config.yaml
n_layer: 13
d_model: 192
n_head: 6
n_kv_head: 6
head_dim: 32
d_mlp: 512
vocab_size: 4096
activation: "geglu"
norm: "layernorm"
norm_place: "pre"
norm_eps: 1e-06
positions: "learned"
qk_norm: true
attn_scale: 0.177
bias: "all"
tie_embeddings: true
parallel_block: false
init: "normal"
init_std_qkv: 0.0604
init_std_o: 0.0118
init_std_up: 0.0604
init_std_down: 0.00725
optimizer: "muon"
lr: 0.0123
lr_mult_qkv: 0.7
lr_mult_down: 1.5
beta1: 0.95
lr_head: 0.00692
grad_clip: 1.0
warmup_steps: 0
schedule: "wsd"
decay_fraction: 0.578
decay_shape: "linear"
final_lr_fraction: 0.0
batch_tokens: 32768
seq_len: 256
doc_mask: false
train_tokens: 363800000
steps: 11103
dataset: "wikipedia_en"
MLP neurons of a small language model. Each row is named by its layer, matrix (gate and up: input weights; down: output weights) and neuron, and shows model dimensions 32-159. Each number is 128 + 24 x the weight over its row's rms, rounded and kept within 0 to 255. Numbers have three digits each. A neuron's up and down rows have the sign that makes its largest values positive.
After each neuron's rows, "fires after" lists the tokens most often just before its 100 highest values on Wikipedia text that the model never trained on.

L8.gate226:147108158117035100153099081136125140107108103103115108171111142116105133123103125139124138161167150111107120090101123130138132091133170133135098116118133109116097192101098146121089140144138126131131132132127118131108134142134105130101147111124150098151099138083178126154143122165120137093108141149182177130127088129150157135125144163083130134095136098101151121088129108126118136137116
L8.up226:123071116145139113148078115168115083133135099101144096134116091147112159153108102131096092130160147115079142148154127137136083137118154165110124092164124093131145136112097113179128179156156079120174126128128085174092141139129106137146145139124138135128117158126151115121147145139142175137145130146130133176133140133165108097123128132159125117155146137129117119106121147154125129146049
L8.down226:142148095118108142094138134111109160113145149178075153088127157094146110124165139129129087151105108100156089146125127151129141149149115126078122137137126173159135123146154119102167109106114129136089111116139161107137135116094107102132102137080102144113132156133136135145122136184158131109121120121109105133140144139095137139161133134191139143090121154105130120142147132075150123118169
fires after: " g", " G", " ent", " d", " Goals", " came"

L4.gate322:129098145106133143170115130149134112123115127150112139099128127167154118162132125139105134112176072145081150181121153138071141159105105118126181103139168111131092120140173113154124087128159150111133148091104109117135145102125095117153145146120163093158142169126128157171114121086143111119106092110124155149101116124132166118135131130109106129115146112103119129129127157115082125151127
L4.up322:110139114178146110137116139168115107143142173121083102092134101134097097096138134105114102109156134124173157096101134125121151111135136137142095120122133143170127144184083129127127094121157097108130154104126116135119145098141133148125124161125159121133117145105125154135157111085141105146114164142164092136123164114117158131130122153152070120120147112140122120145114168155100137169081
L4.down322:114101154134140126137137144127151113151120150079114160130182132108168165138167081159127139150110103160130149165135119062121094131155107121110129139165127125105118131147143141109136152133176111168114106113080110154128112155112115120174159113128116127135106114157109109145138156103098126100155138101113133105098069126101133127096103125148172121131149105080160100106145109070146106117138
fires after: " ", " K", " S", " B", " N"

L3.gate121:138149111104098107103169092146120156134118145139136120118129082106098111173162165130169125157142102126125140119098095130143130106132182117125139124149127136115156132122138118168142141135137133116173132060071148125129145141126152152113119136138158096086119154159148103125097151106126124162137182127124122142153117182151107155091152148133139131142086150134153134111099162132074133153122
L3.up121:105143120087138144089124122096117094140109132143103146095147111123111092136151126098123128114123153105147124170102135116137099095106097181109086122143117134164138135149187128142118155118139157134112111172101148117160105099162140075172093115125109105144146132151104083157113152121109141116116141163128125123140136152145120129061165169160156120134127126092174109171112139145127118082110
L3.down121:150145140095136121153152126126141124142138124125160115138114079123140140115154124144163103149132071145134123139147115146164170129139168144093116135144154151162117134148079128162159125142151140125124130116192139140123124126110140174094132089094117166104093131132160120081114129186123105181156129132122121072104122125170139141138089098121087135087111117151137085154166158139112109138109
fires after: " |", ",", "1", "7", "0", ")"

L4.gate343:090131125113140105101144061130128149123140152105142168130142125091142101124135106179115143191161131120137096133160158157097147079088134111162133119133104134101127123111147181135129087113137142116124100087086122098155118137099089056109126119148157129152107164120131113085132124101114139132130114105138128138146112114149124160117123130127193133149122168147162132146133144137130132110150
L4.up343:130122145152111135167117121175121109147133105120137148100140140107085141097121128121160132126115171110154112093140135118115125130125135111120160187121127145145130153138153139133053131166149106080149087131166102118116143089161157145156142158099114147146150151109145101096135113132149158143164103117125124093095120151150113102110153136123119138142082114100159179136099165131156125181169
L4.down343:123103124123123080157111130155122157126137123104137165141117136118109153122134156152122105121095170149124114166166146145137074076115087118134110158089139110145121151134125115112174112113164083171119147134130133151146117110099181123114138118143145147125133134148119169108121174136133131120105084153129137124117116106159157170112110120091132152147121122096133108107136105107096107137138
fires after: " F", "F", " V", " D"

L5.gate69:147137105136138117125112116115111079147108138139095142115147146147140116140138141125154115131193095168120135098166140154083144092084103140173114150091119145125134139102120152173115144144133176154145127134100100125143121124142098102147112138092115125160092146088110127151108084109119112108173110145164163137113128082132130158138108138156116162133145105091091131135139141095099127134156
L5.up69:102129149155130094097099151099072142080143113085145189141150111106152113118134144126167114147134090121150129093113119093107144126107150123139144148164065156150108147115124112152168087095171142093133181135130125153136155147101073092148066126133079141096130121142141139132172113131109158133134140148148133162150117116104116117110161139132151116125135093140132094130125118107101094150112
L5.down69:117165116090113137145124130093159099143102174121133099129115057135112139075116167114104192122132147126150140147138116110152094112090082077115117128130140114070133120102145135174131138124132130147144119121109127115107113136112167129104123145144145107126140135145129119116135150188142126149134144112134130119135092101064131145094142094141143127125150114117152164168138141126112141093144
fires after: " b", " S", " B", "B", " m", " s"

L5.gate453:174106134140087137117141122190137114111121117139161104150138169131081109151082118111123134103129091105155127123164129128153104130153135107132149114122109112126143128163134134148074152139128135109162166138128132096142119148122165126147175157132167120129144165134115155127135117141149098135102146103098084099130104173144085114156130161172101129127127120124132134120097154088127125114123
L5.up453:136175179103143123117096130117147121085129157134132145143157118168123112106089136126122101143170118110122145131135120145138133111121185061138116103142144100148140089116134160130120165089149112133161135113122127128091091117132123135112142146114105158100078112122138123109121145129124115060078146108094101160151134171084119129143114115099193115135158120167155122136149084142157126122107
L5.down453:121135138124059107147141110122082108128136086168194128091112143118103136141121131134147111134192167138147123134134075144132122150118132135166147160123159117072140110159160135123135116116110141142127132099141128166139077137125133195187115137128122092163160142127081146132105126158153115146135100132126133112140172112103107110124116100099117148131121115134142111115098142132143139163136
fires after: " N", " opp", " n", " comp", " rece", "N"

L5.gate500:121129103168158142143127107105085130079150181090124136130144125141084104104149078125144092169150122152126121130137137166114149136112132123114116147131166138146134105140156143132085150147107130128137115157164129124087117140145089094143136079108151144132179134128142123117093099119097109101109104119116119109143109150153179160141100099117191084108163128107157145134099139158122194133109
L5.up500:146133090114165105069116102148134108149119080103109129157131131121119126087154162094130093127129138118125156137123130153145133109114132173132073150108084152093130199140148099118162094160157094127089136148105110140155133131148115158111129112153126113101145150159141132124170150139154185123114090094100156133138110130167126143100116087084147140091104137105124124117115130135137185104095
L5.down500:131143113140204150152136098138128129137142122121109142203089161123117126121123082117098159141151115170117169143088173109102109131134115134101102158122128171115135103152144136142162081128165145132159152123096140158137076155120169097122111107155082138164122133191120131167082145079125069122170100159139125100117131130119151141145097122122163123126096150137104131113133108139116149087151
fires after: " K", " T", " G", " X", " Y"

L5.gate400:109134131138159152117169121176164147146119168100170113133134133148143149149123119107098139102122122134145130159130157086141112082124175125105157141133102137130131123078115117135136114110089122124129152099150100111131130145179164100088151112148165118152128128172153141112062113147141133184106145105115094118141124150096070149129102127096096175133127161140134102090153137105148131136116
L5.up400:128133142090139144121122131147137150141158145160088138116089101131179109153146157153144067123109145071125113145118114159125088136111202141113152172110116112141138118176113105121127111108116127169123095110088089144107116112124131134128140143169139131136183151147126117110157112113123144091129121157113128120093128140076123147123116149118097140108142163128098137122120133146153143126117
L5.down400:121100185122138110109153123135137109121159128143118122113168112141137130141162124104148157130126098138115150125122141113149144125153120140105141095151138164134128120083081109114099122117160160137142159102100117094092178177151139129090130101109134129128136156140109116136096135134132105125137120125125102108077124151138101146154148089134124162119115097171136103117126079126087118153161
fires after: "4", "1", "0", "3", "6", "2"

L4.gate507:131157160170152149095123103105107111140093145173165138169085097107124119109167139091128135121127145140136141093153173132132162133103151134139172081112117133144103158128111172123164141137173112129091116122118121077136115103122169093124121147141121176128111129082071096126113131118103141153121155143141131107122138146117115104114132114160149146161087139143117176148133101130091150127119
L4.up507:125117153133127119110130188154125126126109106104144139181169121116155156149142152081146117081157092124134163093143111134107156128090151142141129059073119084129103185131109175119113109149109155146100150154135143126163106106096163105127155122150122134109130139148147130147083123127089135107121121122158119130098136163135112146118132165144071114139132123151115136108126163162115120102133
L4.down507:111104114142142121134098123138165170139126127107139123098089114130116153118110079154140107129095128111172117121204099157142137111175141099128135138162117145149117087148132166131121152132146129136098139157110106093111126116109120117152138110024086150129107147165153092122179109116163149128143107135120132097103087146111149157172152143113113115141155121117117110092127138126145096148163
fires after: " of", ".", " that", " ", " In", ","

L4.gate71:138178084116065125121109073145113122127146090134090126097120115163153127111091135170132100133118086129089099118133139163085172100122129133153111127104116136144136111121122106108153135123139133084150081174109141108121149128157091115148115126139125109125123093089112119101107142133119112175118127140141157093134124165143152100088161167083130134151157137195147144138137153145108151138131
L4.up71:148148135120143135145142147155138133133100151172152163144160137142146112124094153143143101146093127124106166116132146083144135153157105140109094103112139132088159095116121103143134178105130122132128095130094127124154088131125104098144130108117121165128091123142127116099160113130122140131056104138126167144121095127058073101086139083103161103133149125139139134139096146107124111092144
L4.down71:127151132123111152095165115132121165110132089098101134148120120124127143142105133114121163092180078191119084145113162118094169143117139103113110130126108100106178114114174119145084133124152119102095142134129145153141118121100092167168144090135134089131168132136164120115178145154133125112126085131107124147169099091171144090146099153113126125126118134146138137108102113160138100115131
fires after: " |", " the", " a", ";", " stat", "-"

L5.gate300:122128148162118115117109120118136139093134177117124112107101105154138142133150118121144138139114126114117142117139119064155144087100148116178127177150169157128122106111137108084112106115099140149143121148141092134124141167106086112142117098137122130082151118116113101156128106165138075144153131129133142131098152135141150102133181127130196166115090153152117142161149110109098132077164
L5.up300:171134111117167093130156123125143114134145099155154086141115125135125121147133125163137174109107151114137121069173153090123189104149145103127124143091114123130094128121149126078113071118139114151124133109160165105140155138137131136180098143116149131148121113154107108092137136102149134097150126144167171138136155144103102075133179134113130130157135151121137123144136153127129141106088
L5.down300:131120112102156109121105141142122119101089153110112148129137090141117128126121120187136149141101114146154152124120131137156151108110089158093126073139124100125113118159145108167112169133119116157113121105169171115121087134115121067120119115159154137123126139099148104127128132108181153135155107089136100108167112155139136120173115099103106148169158126165122145104148104143070147117163
fires after: " sp", " f", "p", " acc", " app"

L5.gate247:137166102097111123125137128139171092135132126098102060146156131168132127151121158119132151148143111124095153146150135178128168100157069076149100139151164115141142078140097131116112114123107103142141137145168147100119098171159131143176127145148136108108165134125099154142129128120164104107152127118148125068163117120150162096121093128123103120159115128126122135170163114142112156157116
L5.up247:143134127101102100135083135132148147133122147089157138127122097131150118121133132127165102163085137153149165121151129131156147138155127094189178141090108135107185104128168109117125080131140105085153110138138126109139109128117093139129150117079158103142088135141137126147152131131165144076138118116131161128111125085143146067113142057124127131112124156151160137136146109181166123118131
L5.down247:132138116114120109134133068153113130142134132135144112105075158171089131136108149116127111122075091123158149141116108125140124115129155109155107113120131076123120153167160172087097105151114147132125159159128138104101142159112127123153134117147101140066104124156112142144151103150086163133107159068114084111120122146136105136120136137154094162142136127135135109101116123144103123137136
fires after: " comp", "P", " Form", " Comp", "ip"

L4.gate160:075186139120125086123103132179103129138119087143110157129134118135123126133123101133152124134142084091107170117102167111182167128107104170128090100147148131080087124103156125110162132134094172143143117126140150101117136140116122119162094171125169176095177129116116136154166173098122169146136105140157125168090105088158134123112134146112140133123128129127139151095154147115121116115149
L4.up160:163107128187142123116139081179144104083132111119104111138072123118096096124142178108119135134131123143129107109141114096144113116127160123164092149131106104154118170146102099161097130124122125122108107165141122116174146145065120129114156155152119136135106125133141148100088151117127138078132153133156143109152158090133104074136119099113140150164122136061144121117172101147110148161132
L4.down160:118134130162175126140122121199159155163141169111127097130100120105073111118161105122130186144101140142105126166128110095096129147120132156118148123080172140103102109116129122121129143112136091127149115136123113156102101099121143122162138088094136089131137092158100132141166108097129099159134122109096160099116140151069152146128174122143109133137123150109129099145087145157107125127130
fires after: " sp", " f", " fl", " sh", " fre"

L4.gate102:113144130145152109112102128147146178146099182103149155087119132085099110109130106153155108097122125108151136095103088169141143148125096131138121076144132140125132132117112149129075087116123123145124147107151129131135099131175116140099086156117163165126167151122136112107152110117122114148096119135158161089140153163149115089096123182155168152102133136137102139136109161121156114126167
L4.up102:137129167132124091119111171138124141101119120136141137109129102156097118124155092134140085160107108153121132088110140159133090150140155086152128150137108119159110144117076126164107161112147108108166119118157117131094128104096147119131149122134151108176125137156124108121155090149153140101127138124132157118125101115086128138131107170120126160176151143136098091123142184132120127149120
L4.down102:147150117122091086143103099116105136129159071136159133138117114098120166140166134165088123113145149139080142135104128122112118098140156127113158152135146122111141196154122140115153097154070126124121115154122125153092098141132146145163090178135130114130105138095117113133129157163143121155142157129148147137139103087143089132114136103159154139105115143141150132131156115110158144089107
fires after: " f", " F", "F", " p", " Gu"

L3.gate457:142132130150117113137131093143116134157111106101096147148122146151102127124107143153143161093103145150154149112110099120107160135063096123149168154153094154114073168106144153139138102110106163132105129127113152137113149130128134149170104092104133144123133165100132174138123077112089101105141074133145145110094154123161170129162136114141124171138130117093118149132140183125101119107106
L3.up457:130150116157153117138096105151119126151141112073094172132110120154113123081113144104134133131158158128155108097147101124126140107135087155189137165122088175090084116125159115140127114141108128121121126134140101180158150121154104142127121111119090130127107125103121144144149124134137141139143135146146117079117130101158159131130183127145135144135144118118156192142126150116125130149114
L3.down457:135113107119137115146126085103158076166081139134158167107131150100119168154123150121108149154125153136150100097163156149124130081169089108158144189104145132077126135114129171146138107124155131172095123103101156099113158142148131113138113095108128097143120136110173092118138137125111086126180102106104130099140128125138163107131108120108134111138140151121116127100119093154142063079111
fires after: " w", " b", " B", " D", " S", " t"

L5.gate183:094132169077119146100096106071127145189131125099132127169106117092160104103130160081128124144153153114116124117104133120128140137141096181142164139134132123123074142121115123116144110115119171174112109123151130138180143111116124066152108135129118160076147144126110123200125119160125140090155100107134153132122135090142139130158151157107130117130105112169102125135114170132127160136117
L5.up183:144152144085108129119062126119163138068172172139131128150151199119161153132090125113187120151127111105121124111110137173121079106142121183115149163094131117142117159091116117142153096137094103108124148132119133132159143127106110133116145162071119144100098106136096084162133146121095112103154103148147134115113146149122121121157090124128110160117110109166116140109102123111135098154158
L5.down183:137111144182089153091121091114115157140133107121148119158106130157116133156148133126073121125126098109115107113140137080152084085108110109151143124123137134145129135083134119085118140136140132163120147128154133124136121130126138092132115151176123148122109129144130105137092142084129121102133120172181095127110127145124110204143156119154120122139092118135133123134174148157077122124111
fires after: " H", "'", " th", " h", "h", " Wh"

L5.gate372:130165137089103142157128113151157153101175161100106165122186115144167148155132138108155157099092103149085114075109118128153152103148134138109148149163111127114135160167150130121124107142125180117129176128144115144117157140107145101120139139135149124066135115108150143135140118116143119101145118170157115167146080079154140146128113111090100075151109118092136102102101131123053161146191
L5.up372:188113115111085137111153143164135170122124120170135134162133111155104098140133167150115110099102145158140085114158099129115149095145143136179141122087116133134164135085129131138147127150104126126151181090172110121083146156143140150142164140108139117177140115130126166153111153135106140104160125117154152169085097141164134110107124144111118118097118132109107146132135163091069113132115
L5.down372:109127126144176138114091155120104116161109144110145148153124129128152136093169095132135137149095109143171124171135120131127072129137111172093122128145140122153131124131141150104112119154112110121076150160080135110125109109104094088138138103184120143098150148135127125116137123139180128202109107119105123082160128139101115143121109110127144092183108124130148102076108078130113109144156
fires after: " S", " s", "S", " (", " th"

L6.gate61:143134141129120116145149144140124122137094105140119163112112128135131101135135155125143091146150177108120159144107151127109120101096132144137093136139158123144109160130133113096082132155074110097131141106142102162124158109103154088147105125161157094140129106101139110149110117123076200130153154198103148138110142112141147113092129134139108149141078115112126145116159140127147166161106
L6.up61:127103126115170115110106146153116168084118155106119190146135109103131120118136093144109113141123149164138157102098141103109157126135145152123147125078124111087115133120162122117131147122145139104123134136164135130092141110079149118181130145139106113163143057139104170172119146107142130118105135090126124108124191126154133152120119085080155151111131117164146103111146122137138152153123
L6.down61:150138155128150129146153135135089162123191131136135114149140149116088111135145147169111118111082113104137164129145070120115079121106102146099172098141124114126082161141110130142141112092077166155147098172109065108153113106111116140111159160080122138093115138126128170104122126119139135145153147150081134089108134089136131166168135165105139116149101134130149115112152134090145132144140
fires after: ",", " not"

L6.gate453:105109107129153091128116121134141128162096064111166150137121073115130140109133129134163093135151171117095138107140135142117130152138105152109104132147137119135134148145081150108128070096153082117132128160142121103058107072146130113083140129153140145132118094138133102129125110114120151107116103132153149151130114148180154120114128163139117136091104107142181146155121124158123143121111
L6.up453:147170139154110116097122112088107120094078145142108108117137136104106140160080155120136120152136151110099151120165171121143118133112149130134114131114085161144075124161119113156111102087119146133129142139142092106122094125147142137072147060085135131073063124125113131124118099151152136144108117133128149174112124128126144137113135152155104140115124099111104168132120148150159144102146
L6.down453:112134158123126130113109117165147150134090098145100104093103168108101137098126137077140163130171179137134170156075112135125088113133146141121119153142143113141113141133114136142102154146155097159146141095130119169071125121093167126161127113127125139141152100149116119107187124131122141119140140134125117109112112146148100099087142150179129124092094160153106104106130141146113106129102
fires after: " K", " G", "I", "G", " F", " O"

L8.gate157:137125097128138175143102097125098146183099125129145155135143104125137129138095117129131136127149135099155151122099139154107102145136141129113084150186128133087168147102102124136088099091092107137125126144146115144129122099113123126113107088147186156087150128132136140164143135153160128129156184114164168112146142097097118122146156156158131180144098167128126132137135145141090116099115
L8.up157:147114119146150102183146109092105120119101120129074089114134114097129101102129115146132091144116138101132104176125113105122116140128112138123119110133093148165134110089121114117111168144092129150085151121134151132124124112147131121100147106150154137144160126153113134120121156114125162136137114133150112105142102168114139157112144195146181115143180141137135167120115135132137131153114
L8.down157:122132107150124113147112138147116100143137143137152134136122117077151135084133138083112152102133107144093146123090103148107134120167165105122146133130133184124142098119147118109077120141104172123169082152135147161161106121131113121163126117175069134107185140132141158153124134109155102132151143110164152092134091145159143085131107105136140149083129141060125105137117147143143080154107
fires after: " F", " G", " f", " P"

L8.gate206:133164130121140120129169080157125139134135066146103170111075091148102156172115163095154110135153128141105144151098058085146128117117122147161120112148108105110124104192090139172149104089112097091110138136165120128135165131162104142126111107145157139120144110142135153112115112124167126100148151123169117141143139121111139168125111148121129094156156120114152107118151137106097133127133
L8.up206:122153155122159116165097123121131135170155114120154151170127162154101142144124099090157098092130158130140123125142099111096092105121149110086166135140120145121111100138134122141154147160110076137132176155136136109136117148143121110122155117119106148137098092132135093126155110157139101125147125108158076137133165143132113158112119131123109123141093092118131136119112112155107140159113
L8.down206:170125071154137121141128106143161150137152152095169142123080178139138105081127130111132141134134109131136095102126124107090126136140162159142142164129135089096087119080107121197174114154140101135114130105138172108115118107124159150151132116102118092114132154144122131112103147167117095136112142113140108118172092132106082134119149158152110114134136170140144130098100119141096137157072
fires after: " C", " c", "C", "ic", " B", "\n"

L5.gate55:096119124137159107121164134152108164126139111097117151125142145162153125145093091149140145108137141146116138072114158156123114135094114136155126106149099144117098170124112124140123132138122165154109152098122123139132122163104131101122128120107106134098120123119150070089126170136126104127196109137130166138129091103166167122085118139100142130070157105077122162124141157132095170109110
L5.up55:127163097125116091137161111172099140093126131136110164108120130125107140084105094069141130115112130143119153130147142178141157094161128151144104125113119180119150135145149108094123119136173129100121124155103101113179086151125155119134128112129134109093146159104138158126158134114170159131139159156145144139134082143132121113107160170146144125072161102118142108164171131093137116107155
L5.down55:113128118115131155119108146135113112132114131122105138130152166146120158085167137136128153136149112113131119144128147109147095126107123101109111093122122067156157071126135134151136113117170082145123124126147113102156124152073138161084074138091117147109103092120112145145127158164170125128084160131166136100079093093123170099212115124132120147144107146154180137124098143142151090111118
fires after: " S", " R", "S", " w", " Z", " D"

L3.gate428:116140128162129143122077136146099160135101134111115169155105106095105142127104116132132119147142113140142113094178139112118129156102119161144093112114104132111113194133113152137157185115103171145162165115161175119133096142106104135158095149134138151084125139112125104106127095122129165169142086094144137153142135122114142135136089187135117121102167122101114142130154146132085086190109
L3.up428:192108109153103101123102101152131174145092141117118135152110135102139111084082176165130133096130143163136140106155168077108131087133087127132132160101115122113136131166148152125118141152117139134089133167163146154136154110116122151144080182124107133106114143129092103145135122117108121065131143092154107117161165072119129202151119126127145139124131131111124122146159142116116166136096
L3.down428:163173144136132122154152108134163140149112138136124125113119113148128090106158125171111179107099080123124123143127112137104129123133122121100112157135130088100105135109133070160147117144123142119121129149141102132151180142104135126099114101172100106129171137125154138121128112137103112126127157107124111081111098168164126080141140078104120146147124157137100139127117150173149124139144
fires after: " c", " f", " w", " t", " St", " p"

L6.gate169:119131137126136093089139124126113144163134129160111119148152131122129143123137132088131111091140084155103117089146160127155113105093123171123117122112152144121090138128140093151178123087138156156125108171132142110121112108107077161168119152151086102153142105157095126141147139062091090132145122128156148121073126120126137107119133117104115155093122127173129132111125142093100149126145
L6.up169:087150120152142155148148133097141105165107129137100123150139154154122164114092145166127139128105075147107133098107131178129143113103132152116102155100169125100131135116117107148148138154157111156138144121100164153095122129130066123116154154100147134076161116141128150172105136172121087126150132092139082095148132173114119124136138115165100106121127078127089126116154145132134121200115
L6.down169:107105099134142144083130128104154109149089106091125138123123098146123096180111150176143144173111115145149121100107179151154148154160107107107135177159116125188141112159100147108140134164113078148120134135116144150107102177120149133153136151169106145121110105109143131134110105123125112093109073114103121154143090108138110168106123110098141142169116093128103127119143086122122136086110
fires after: " b", " B", "b", " m", " S", " s"

L5.gate317:113139106109113105099147090187151132120182135125151164121115093161141129147125157082113166106159150144153107126121155108104128106118110088105170143140097121126124123147159159111118148138130092136112116119112120133162115106134194122149082100113118120111132121122119156153140089098132152137135183139165139100131112159151134169124104168125120108164182095128131110156116138145139174134120
L5.up317:126092159157108135101170120121085096103139160120142132143159108139143070154083116123151111125152095112123111121147119117143128070090114107103170150103131070117155122106156126128112115118127126126149144082153134143135098149128157163122136179096126121143124150136138107130100161155092122086174121121144144095134110123135126131139112120144197156157116094134159124130162138133094105123135
L5.down317:123135129124139142116148146109124113124125189153153125101158138132091093115125138148156064154100175139121104182105163115159160148121153155097159077158138096107148167101102132086086115119148119118141152133129139102122123058070135115139124135177124115121101124170117109121128135196116116159139120112133124080140149122132144144108127114113120108133102132164109141116128119132124157128119
fires after: " comp", " l", " m", " cl", " n", " ex"

L4.gate150:077070141104106139126105101141143126140134113136098113143134141147119154086119104101142102111162110164108136155163083108121136131145118154084142108118121156092148136150145110108147146134124161148156097125143137169117110153088107073127144136131110145165108139095141156136088151098126088136184150107139102100086136114177158121089118104125144134154140093125099117144121116170141108121179
L4.up150:092124121164140130124135136148115138146121128120137133112153122136159176093085093139183124122128145127123159159133147111089124172159136147132090091134136152083149146137157123120155130164135144105175077134155106144158143162141129067145123120125155167128131122154129089142098129116191094137110140140142146142105135119118149096096106159149108117148126150084113111135158127136097095127137
L4.down150:158146172150095165163119166081153169099097157126192108152138128136107146140140166114123119142108105100132131136142115138099124143114156139156164141147132117098112130144105167125120114131129104124076149148140155082127137096138099129116140157103107068125127118123153094137147166132155125128082129128136116092072149117128111130137083124117102140077150089141125160165118152123125096127112
fires after: "==", " |", "-", " Date"

L5.gate260:109175130146141161133116119114137094110111088116100120147153125114152142128157140138154136134098114101080090156161108135151110139104137132127092139116130092156176078081164123168106077170121140146129155127106131141142127100152086153121111158084117124118125158115100162096129160126124127145153190133132154108137122131109143137165161110140101080131140076103111108142123116158107114120121
L5.up260:036104135133126140127114109116161133163110139133113139135074152163135106097126092148125117173093118130152151091163109163134136113116109112172133125130137090086181135105075098171126135118149167087107105159115129161129153138124085103149124163150107133175117134123138121098135116151114104138107095092110113097117106114150171114132140125151151116138132153133116141138159138130136115120167
L5.down260:185140133134142152140153146106135155088134132089092124105123112093085093178154147098129126161126117142118123141179137146150176074150115133104127121104123138119074119159154093113161146144156126118157142105100075139120091129141158152077114102160112121131167179134115123147133124093130143105212083131125129120108147135128142137151106141150112135128132144150136134094105099116132136149078
fires after: " \"", "-", "\n", " ad", " mon", " re"

L6.gate36:123118131121115113111144098122098137171128181117143094169172125083134136130099141099131181144121116151122142092107131138121131093102128199102123127087121125112089147156163130115106135088120141153048182115104159120122141152126132114137155114107134142133101125152136113143163099139113136121115158100144137170110136145154138159106098161138117146137152117138113145129107135103139142101149
L6.up36:121145127124104125142148139126085113142146156102119132137159142116123097119098157157128144127113106091122107137147111136110093145090156159153063122116121143180156151112114102115125104130152117094108104103134136120103143158108136160128149167170207133158116144120124133112128163098140145152102087100137105150122158099122086113109139130120126117145160148139138106152103140144145094144152
L6.down36:132103193113100155100101125077148103145149104095121157119114112132147120136114107134100153140137123116118167137121140148130156162131097089102114160115106153107149154106129098124173126106143140104138120132147130122128104133162105166158111129176084115134142090126153132149099121156159106069145124121144095088099105118130119139130108098064163154131089177123124130137146127126134140102091
fires after: " H", " g", " h", " he"

L5.gate19:154151124160128127138125113128093143122128114145151128150179068147121129091101109116119068153146139143103160155092124119148135151099092139146111142144102100120087165125075136151114143139132129173134127149078144129131114167159090136150135111114184125111142118117144104149186072120110152118105131094134083102160121155151160150092126141141144156111113134157156149148125116101105135120164
L5.up19:124089140106121096132132123100130090124103106137116076155127139127120165125166131137105096125166122119104123167096129135149103170061147162138068102128120085158124139105105117115091144088140140116101106141106137152077099167100175135122150127164165150108110146117164097125166145089140155115131158137134146185133130162087145120165164139101123119124122128168146122100145111116154118145137
L5.down19:171130134113125108106164104133110096112166095161129089117074132101184114146159110129130153132105132127121120133126098159104127104186134129121109132128145135134141131101135119165146151145177151081076110147171074129099095127155161163137122149119099126136155129164109128092123153159146110111152141127139089093116162121119161082113116159139141083109141129146109088116139140097114090139122
fires after: " G", " g", " D", " K", " T"

L4.gate248:123123076154137137101118135154117150128089157119099137072131110142136185114134125153121155112151139072106143123156150162127164165093127086131116129145128134131154106125158148143127159103123093141112125096159098139121069118129096121120159137152134184135078092106098124176099129123113057128111118135167138061125154148170139151130130165128143108136115112117114098111129159085160147106154
L4.up248:135130133098112155132134098127103091139143119163178196142141161110096168119171166136090102126136120124141133121151109156119140116126144167159141102130175095149131135131097133137106109138121126100146156130105172114131124126122152151152121146180137136102092164109129112167108107068079116115115123108109102102096094144134161133141089130118128164160121172078105113107163099152126108134132
L4.down248:122107121123140130159122169126148101114137098105105091142101114149103124151119155106121107103143094164140099139132093089104122139102137104112142187161097142149124135152123175085145148123124149100117155127107124131166132134084144170136107104067095153129130138189142180145181128114110141123153136146122121149114110148103105107162132119173068139105120111151126096133120136153123071133138
fires after: ".", " ", ".\n\n", "\n\n"

L6.gate202:112151126142132128156137106113107139117178185164148183127139138153117144133095108130160116092082147131143097117109137127142119147098125126152111159115126141058108101146142145125118128123123114146128129143151171107089156119147120162144149070095143147127097116150138111143157112116131161161148185136175129146101121162152104057150138149124100118135119121116119088142098131104149118094110
L6.up202:154134142091149119132142102116143130118116144140148152139115149123146115088157083080104106112096136164139167082134110161138094108097134122156126181152118155129094134087123135141135118148179113116126082139137126157120134157129092144166124134165104127106168140092146120119142102185142145154112123087137075102111140122152144102105133136112117144128147134132063128153134086070151069116143
L6.down202:153135097143122131157137138141106068127143144107087147118126093123151121137159118126126168143131133111108086126117154144142145146147143095149114134137105132113127149143174122121168136141109150136125118135137134114112100126115123144084159158100132141134082122098135169111133157173130111144100117112175144133121107096123165150138123084104113152150121102146115115113102113166108119132167
fires after: " m", " M", "m", " B", " b"

L6.gate270:153127114140155102135091093142155124138145071141127097176167125120127158123117174098161125095129113183099155129112134132114099133108129160118136123131128102108124109147072163147133161108120129135109162157144115150146112148112103106102139166132129115097151125149154095188139110118108148108130094123140083102135175114152124134160111132165098148150153123108113086128135156160120128143132
L6.up270:140128177134125095117135112129157126124134145109134105142142178174071086156087167151112138140117100152126127148158139070107142142103123112155169109105155103096143086145120136117124138142150123164123091110125105132172126130128162107142145164129100098145150148145123137134094128154062122144111131124137098064140129122145113127177102130093178115160112147118101174116150136125127126172149
L6.down270:112134140125109092158115112081126143144134134111113110148107159112131162132101146111152153104123127153162179143081121111111142137123117146125137132131099147123126120110089124119145150137093100120116160115159158140132162154135162093100114100147129116126138116127124080145160093079130083116172125086122144120122149140130157138131167147178120150117141160116140125150098120136111043107108
fires after: " C", " n", " c", " Con", "in", "ic"